Weights of a small transformer language model: a variant of Muon for these matrices.
MLP neurons of a small language model. Each row is named by its layer, matrix (up: input weights; down: output weights) and neuron, and shows model dimensions 16-207. Each number is 500 + 50 x the weight over its row's rms, rounded and kept within 0 to 999. Numbers have three digits each.
Before each neuron's rows, "fires before" lists the tokens most often just after its 100 highest values on Wikipedia text that the model never trained on.

fires before: " |", "ource"
L6.up428:479424566532475537418487415396526491484519509466459537446530505479544441487486570562497534527532479515421552513427591496544547551565495472555425447497485486496591550594544450503499460535488481479433555498500555544498477427552458443645475490447517499503635570543470556481436434497518448459533489591484561591434454612475406471516493468461599462582483466533453502392495513397461528487621506460473518482436552600472498513504479487471519495504469562493483421480506501455501463462412539486460530449492482471538476469487511552457507500491494509490460494533499440527535489491573468421
L6.down428:460593534490539570532472490527424488514437567574584454456527576565514512411510511507439436479498514453490463451422378468485451523512551536603564433482475517447535511491435570559538472511530563448524504441482515513485526466477536512469464486591438490520577591498466501541463505424457508593512534490530455556477575524447597408548500403410532458446570568462489532524498463497465537571553431537592555449555539491536547488496471513450526446555479430500480478404524574423544484564461485477546493488536538460499461421428447437460406512566463498463451461517462461553453499530481569465

fires before: " |", " medal", "."
L6.up560:397499521496481445489506425553593609433505487446433436493519439488549439553519525451545460561547490434542470516512485573564581525541495461531476442504463584479415552454500572545532559581534456487403441466509520454597415438415472537426459541486474549427483532555511500459600501545466439506513447500504608461474530477561510443474465486541451439506452498519397459462420526465475475502500561497472533499531417549521522435417549542606564530472532466544500520555634430488482409496496498516539550559437508494395498466543528515485593592482506443430565505514486521412492512507593532484
L6.down560:584511500451561411530521464533560488485494491425487505521567501463546527526530484495478594535511523469425508467615543562516462424408492529540579502552515500459477597581563576558438486468521487555587495499319494456463407506492541421470498477520527569481545481569465502413467514399494427427470489494505458493513511398478543530481579515530537413481490493473512400483459400500483446497514460514612480533558559506464502494430558491526525487487507503465526395564585483471506445468494521532470487514578541505526494534531448503455483483466432481496511486507466495571519533474444547557

fires before: "\n", "ended", "ent"
L5.up547:545604531487509476505444420451535443447485489486515543577413517503551486453499553473472473404563495491504555403417550552482573486478445490571546514546457485531506494429574461549605508431433590453537468471479496419492414509453499473435500522470550555610537422406531565501532524487492466512542555457573553473503472483478552447463526474495496487404424531524528462428462525488448484516604466430484484492482505482523534538539478503483494490553511526553508492507451514534434552513569585492447524558473510633482448514512441509465572471478531500488502512451561558490635449534523472617
L5.down547:511572519495447520447525447525422452483475482502574479526474502506550414567524469531462498495569513391586458512504411503438437516530432448547495520446500422534567477528445483561497545501472569445649489555414519624460502501531507600520519497577452466560522519461490426527542495609448462523505493461490495511584547600527494488468468486584500509388509501593511531453502574496510398503460509485520530389463479552536463542554546515467427576468476405537478511527509504562527588593547526570400542464465534352520512503525456477565539561470552532520422579480525509479443480464514543503

fires before: "\n", ",", " in"
L6.up1085:463632377445512419549442506471469490511473571542539607432501395482450532482614428527457582512452468445456524517552504465426491489460538534445461526431655423529542608494557484468531522535548534459529576483430490492426551450455540462469553506526490418534554410499491512482496504448554456513376545505455525533500518563464506573528443463432421558506485467471429493573480555501467508441448438438425481482522442494556482511452521510529428604510554461563581512488475590460540498556497519505534434490508476480450469497549510534457527526445561549500509455509442521509525469439509487563
L6.down1085:515481556552457555370519405529514512480470493517517432529472536576441458464397578456587431464526487433514465509467564572487545506540481508497580520489478548505521489521529460572461497567526489474536487515479535434549414514490493539437428487565487438460444565449535481412517515377416550506535450487468473525403510388490459475505495551564466493467456478543487562599549474471509463549541469625476557547549495454459477543566467549411489555462590374491474517570455605503491590483457541419511509544507547557577519482413435489506491491425395428500568558414457505578393417528565556419

fires before: " |", " 0", " p", " Go", " Apps", "\n"
L2.up1287:557457500431493536535474395575490517494454450453480559510540533479588485440456481501452537487519556509520509486506493474534557456591464470484381471536490441475459566431606512441483567460548420458474504402447478547459467520499415502512452554468545544540516404482571551438495491489446464575526517572525597509531551541520566568519556475549576547432419575615487506542523474518519567572459482500572474449511587500507409428503413499549444503554469604517505420529567488499462376570575522444437451523496502578464492477465590497539498533518470525423418466548490528563570501549546568526
L2.down1287:475570542514525540464528434420501470330551526455545454444481563429495485469560524466493466530535479447571555479558513576504520536473465492525499503547451543480491555524425409445571503503560556553483419481475463403463546445537559539556438574489472547542475545530439489485504546431480502511562464497489474555571557525570496531515533434427667478523476518408460489571536547548515385558511508489444468506544540491478533481437447587410428465443529498538554453489479455472443377498529463484497458480533456477534544597435449493437460518497431506481511561493477489526476418587482563576

fires before: " |", ".", "ry", "ch", "es"
L2.up347:439482584468539512523521549508470515476538401471414513547510480436490479494520541517452514592631496506514509532561492471506535522541506483548441445635571511592447504636567459567588522516504478553398475566457440480484528468510504538420490539493450514471456460616468606453597500453477536592594479497515509457517493509477434573508471496433570398458431462453432560464574484492553380543476504438397495508462494467452535471529452534471455477472517538521509610512453421551437418579461466510546411530508552537564493404463427494477508467546439543560531472467511498437464518578449580494
L2.down347:499570517544445487492502462624547415528557500475591525572504580481533508524443444561452400575472453523508551544424561448530516462557486563428494441537484477504457496501562470530529479485453486577528530484388445521439550455488465499457491530496430545511503425588424506463467466515434478562473397433508484460613547481590481572379505553464521513378582472513444447472492510353564465461490565508497603542476548438509486469548537526544515596605569506466519585473497496498506491410513503480488477434474516464505532437479505395527592494520485524490461472563559460429484420542598588530

fires before: " |", "19", ";"
L8.up894:416460528524495587520523465402524532453408526455549537536541561468494507522541473543517547432482513458425578560503479527495547464439507499522512542490527527492461507512520433452503409479547487482469396431484532589547477450497438569514506479504543518510486533436492508508507526439533525461371524533493568602545606492435459479476481461438483488494503510524442483511473470630466447468516551485621539470507560508493541470488494465499445432401495514510585338477464459551463519515518591464501544497453481519521486557551485456527558531601443482434488512499498449502475573391448524398
L8.down894:622525537525505442489485535465522506491527569480571529505535514494499461436458500473472516518432422523485490514465489491620494485457528522541526626502445518482531509507545504486532549567485495518545455480544488523537531385496495395617584507480468480546510463509527553576495525471416491508490533581537569548487564459504533434501415482494553543450619475505500398541493422501474539554426454541493528512398458506542564500510459441475386492475413529506530540513490491545475520420557424374503529517477523468626516495470403510457491505415491486516595493532543503394566496586501463561

fires before: " |", " hold"
L8.up383:489575544486528488486496446391504460452402551482522555571426617362487546433513493581470530477508483477539519501503581468373570461439499517520555501516540494500571552497555484382476578576507445524479421500524556510439497480527556535489540528436539476521451554589516512530451493434578453466548526532529466533529486535526508469482425482545542551593489555471528482482422433530517503511406482560541464564572386507514483487506483430383590417495538483566517470361586505515378418498500535419507541590549594536430573454513486491365553479582426545446487434513501591595461494477468463487
L8.down383:458501562520489485543397501497433599559398487498444557519547481532384495500537523565493592416468485540559472472499523497553472542424458457445632479544441561444565488556543500512592521563395574528513537597481506538478438442484583533496553516505487457508478447518519571499575615512619427469439494515509428524533537498554497480466483455463541423536538503480517412461481468466421446543483461505485523427539497527484475468512560519517529538453507464599579570495407505515477477447461451465519564533514509542516521477584515479471542488522520574589549508511448552365474459412445472547

fires before: " |", " medal", "(s)"
L5.up1178:433562520561518551474489466402491550424564432588498523417500479551576511467513551523444461443464484421521476501534526499463465424572469475426414542462571549513505514505589455439535519547536451476356564529469474532526511439457554508522623574517521472471603449494536452553481444625451479386482465395520503503495497586477497509485529529507508580433528445512454567465531493413482516549511493503486476534433510577443510575534515405523442443448501481534484485469560493506550524505477462456480536523462469524513540524485381545516481553602478536496514555552509439581494452516538384549
L5.down1178:550509658513346378569472449439457540498580476520380578494526586440450499483575570443505553490497494484598486407445518313486470427550494578486492456534537502476526497540551444558480490469503479599562607499441515500471529441562495433499419544548516484476523511519481517510463548413467486592533555566546486462547497503495455504562547414515535479506532559486562528562502472496523504469510575471510586484573530413503466449489471516532533535530442558506531459467494520445488563548474495436526398445551410505480464538502381551467488471441526444561501537449466419435540442538501562469

fires before: " |", "\n", " The", " In"
L8.up883:535516512536470594481545454515526455552523528518428560519450424410485442440442500624535497451446507405473476473414422538438585461531478531454506461543483491458512446564502474474481521522462518500583492462517522476523620420468564526539461429535532493515508466400442540500501464636497555488437477467504550527551470453499598463498433402410484480469548541487591516558496551539546527497616530486505493487486568596469574527481449553481483474547373406490567448412493388451504507518501519524488516556517559537569537530530454518449462460453466548538553461605448466473551378487574534441
L8.down883:470512528462506483501486486501456527498515570519546550464503537464418437523477520459496508545483487447545551406557584545570375466492477499542479436478480557422473603509483483477588549496528471529489525524506515568499373562620596532485511589470547486478524508480565479453498478488496562599453462488536593537504624503446449543450470423480482374619560470465469495540518451581504450380537511505522479473518416541516398397505528415537544474467498561570421476456527422582529582550487511564472496511475617497411454599458521560483489500461504504499525454444434494570445476528421467503

fires before: "\n", " He", " The", " It", " In"
L8.up172:484465478446494536406481434539572464503467460447546503568468452573512523508540420448502467485546494379516511424510469522438448534522479561498476504497506491451454572503428530581504527582454503522548553478422535442513542534549486417485557533489512532531486559579617436466514575522470515507425424438466524492470513465600470478471494445522489435538536463568509510577524484566472464494539472484388465528432478554482562558528487464412563571594553536564462485502488420515463531510508604437455420596387494562443344578538526382523508473513373502499489481572501539557529542405544538483
L8.down172:455576438538523493472455432545486509506521542563491491509473608517519546516597524504478499503531451517544521463469476511539499533465584531497588486453442421531520516504443598555508505483542595467485471519437509566497468493519555507565535469465482460515508495421523495519445410513505452519454507485594555580520492450511546458464430399494514516457492514503445481420474453709556487487430485518504503482503455494443466575407504471464448382436506490503512392596532583573457481565502509500529478479412442549525584426457482514548477506584521563413490478584467554459440449571447597610

fires before: " |", " Votes", " L"
L6.up1400:554514493483497455496467505501517566501451445481488497562605474456443502467570487535473610518510459439489625505485550478520542598494567534474481508542458517446479504467456474472590610550442464490533596375537494515596440455529482416540521450430405512488543526486501479532515524569492530440478488557480485500413489555514481574454529523464549460470479542515502420443469391485555425484463529529444522453656490450578511431614588473414500466558528492483446543429517357519470517567511448449431533477456445497499554446538525522587577496547514504557514509527498567563461455493566422500
L6.down1400:474525464521386464464517504458453514522485532541438522437553410461588502527477451582517513538483562407500512511550504434491407584459525423520533669553522463483467387482465467512429474460415495512498525471474532453473508557513541561513473476560425496477518487573448540567356511542612483532548521469504513530422502538466498521434512560613513603450481506489564478482499458510460566501570435514516449539462584439484596461435558515651584447534452511463525502486479493478458441456536551546530510481475513524511534436471483479554531534499483428543567452555564531521505595497499558496

fires before: "\n"
L2.up344:540480472429599535579502443551544496550479550468453525548509487522493480534470438485527472539450508475419448430496382477461519469430456530538484465528504440459624596509524470492413512519514551453484520520471538528543477487571478526538542552428513454556428460499539542505490444480432479555509576492472515453444514510472533489419430431449598569460455539519434461549448489464526473559434511534531416488431464351584423519558416444547486567507561564611479488528398430597405598399539552605483447525578524514489524448542569529487552561506555487490488436483442481459485504489492570579
L2.down344:515473546447461457569524473584512528445563458467524501437470466517497546481468553505488482516489536438559492505455483502486547596477483573552605460512445493523544513539565543486457490466492495426480470466447451521458596574596516520490438526425492508633537403414457451413438507532422553446386554476542521524475516488515484436497495523486437475472519469369566494576488473704456515544507445524443417527542485448530492488565537518506497542510494557517513524543508585517401557368531575471568508461489502522392578475595480514452554480494454395433493516458482463519445525630518477493

fires before: " |", "F", "A", "ts", "D", " G"
L6.up178:473504543511494472466515483489387493546493526408447489556577585556505535573567507593460510575499405450481568533465567538485468525544463500462469455487470486425544548512488524511439503513493535515535523518468556426493473509473481510518531556515444593499525539473472525464401438524593473437507411478488572434403572493557598472500506554487531557476514449412453417422492392428513580411493513503429555456461464554492513552580507484460461595551562486513546490529457443449532463554497518559488526541387600445541574468525522542468507511432447485476460409550567540465569503544546541433
L6.down178:469570427421510468490466512508464507477545486555571473498572438560454464482497382552464475525554537455483557510553617436508513541441504499458553418480488433495463465498595396569488557523601513566458500519523542451557496486473447533510585442519524479516543458496497529453493589438513442616485486537481400553491467609516642446505562533511462484447460516564492499543541500431522491533429435617528497586406556432524427490434514541508515469549512463408514382567545383431471498562455529525478503468521506523595467480473607512521494419477559457442532556600515500447431482482521498497

fires before: "\n", " The", " In", " He"
L8.up1060:493572565623509496452448471500515440526408496573506498457455542515534457515458407484492530464500502509471500457450484451512439511411539556468568482546477527484470521445544447462487489475547458465590609511597568438551502430517500493541604570521430510443505491407483520596586601519493447496494524467523558474391542475456527495527482403487517568441539493545544506534595539614452511531509530502510518505491430480508494529444570522507515521499464582421503588603448522429424512664512571577465465506404439509577493477458418516468567437413391482509463458482540446551476395544449449484
L8.down1060:474479394492474478597493544492527506485502545493504427591454518570501534494473517476520471476481531488590582488526573546547504566517472459447532455476456466474507540568458470503430510567436526520395442479425410562430525520511585522430422441421548463488474457551446464515470470471501509525469449502454473528505577473495453456435425572410523406652537552490490473448377431659495419492483509487531549554533515410531509485520481507500539483507485442540483482490522653574508559490620412487454516506488518475517433530575605466486475556503532545532469510543384495439573629567561538438

fires before: "-", "\n", "|"
L8.up623:433453474469505450515511407529523487422404525535521509499549629439483462501534510480529502430462438512523534517381479599434519613502420470429481433477458573503428554438475553534564459536492527493534436540425432495624512539545511491537430409513548426505516530569505494475458545508423512534459525538544562505523592474453521514463470464501504527434560501570553370527509479552556482510512453532496553401484437499554508462480494499530504511549472535499437428540488381551479512439515505615577515490416445449491502574507472548369497500567497623376569417620503529522516532537465435464
L8.down623:406419565515488484503464516611533509441443449541537576500461498589501518521536497506475451522480456459438537575468556504506379556488507509526535453527515580476464446489551524498508504478482508576500528468351482486560472557525465433522425488543487532587480472443474483380485575481395384432468419445482538589460511477512535511511424437452547563483504478515540594460433562574537553585479433528422526489549499526499565565490524589463624406507463553518521473454511501516519490359545484391448497404547440626542559471494562454590521553464501466504517484497527548536574507521459474500

fires before: "\n", " |", " %", " ±", " ", " Candidate"
L6.up723:450558446585515483494484509505608529496533464483376442582512480509597521465401532440417521520449595589489513519494536520527473475427547499561477496476400479490536515516461506416450524375519555533425572427477463552523453507486469444502533526495404537495470579562560497452489552480497561493553463523574482444454562521529469593537540506465470492607442515490484408472509564424467517454421548423524474456575529524458465528475469423515513446433529597609480535461543447494511541508567455488443467449481492521570565467409512492500494465471532509490585511447625487602485498504521486532
L6.down723:403461529429499573512432485469575502616417563570594455572492554399424502631555461455472528429575458486580501517471487467433496431589575498588483511515526466485497438496493428541543463432513495484489519476527455458452480483444488461464463489633448430491576535536468474492434501536514552442465509450449440521528540532562443466488397559515570559559497499471532500516513522516440431637513497505508480505468490515535476519413475470430470550498446539509490443448497627412550438473473497487549500451495467488478596505535479483472468546619586415502463623596454500556519492470543542541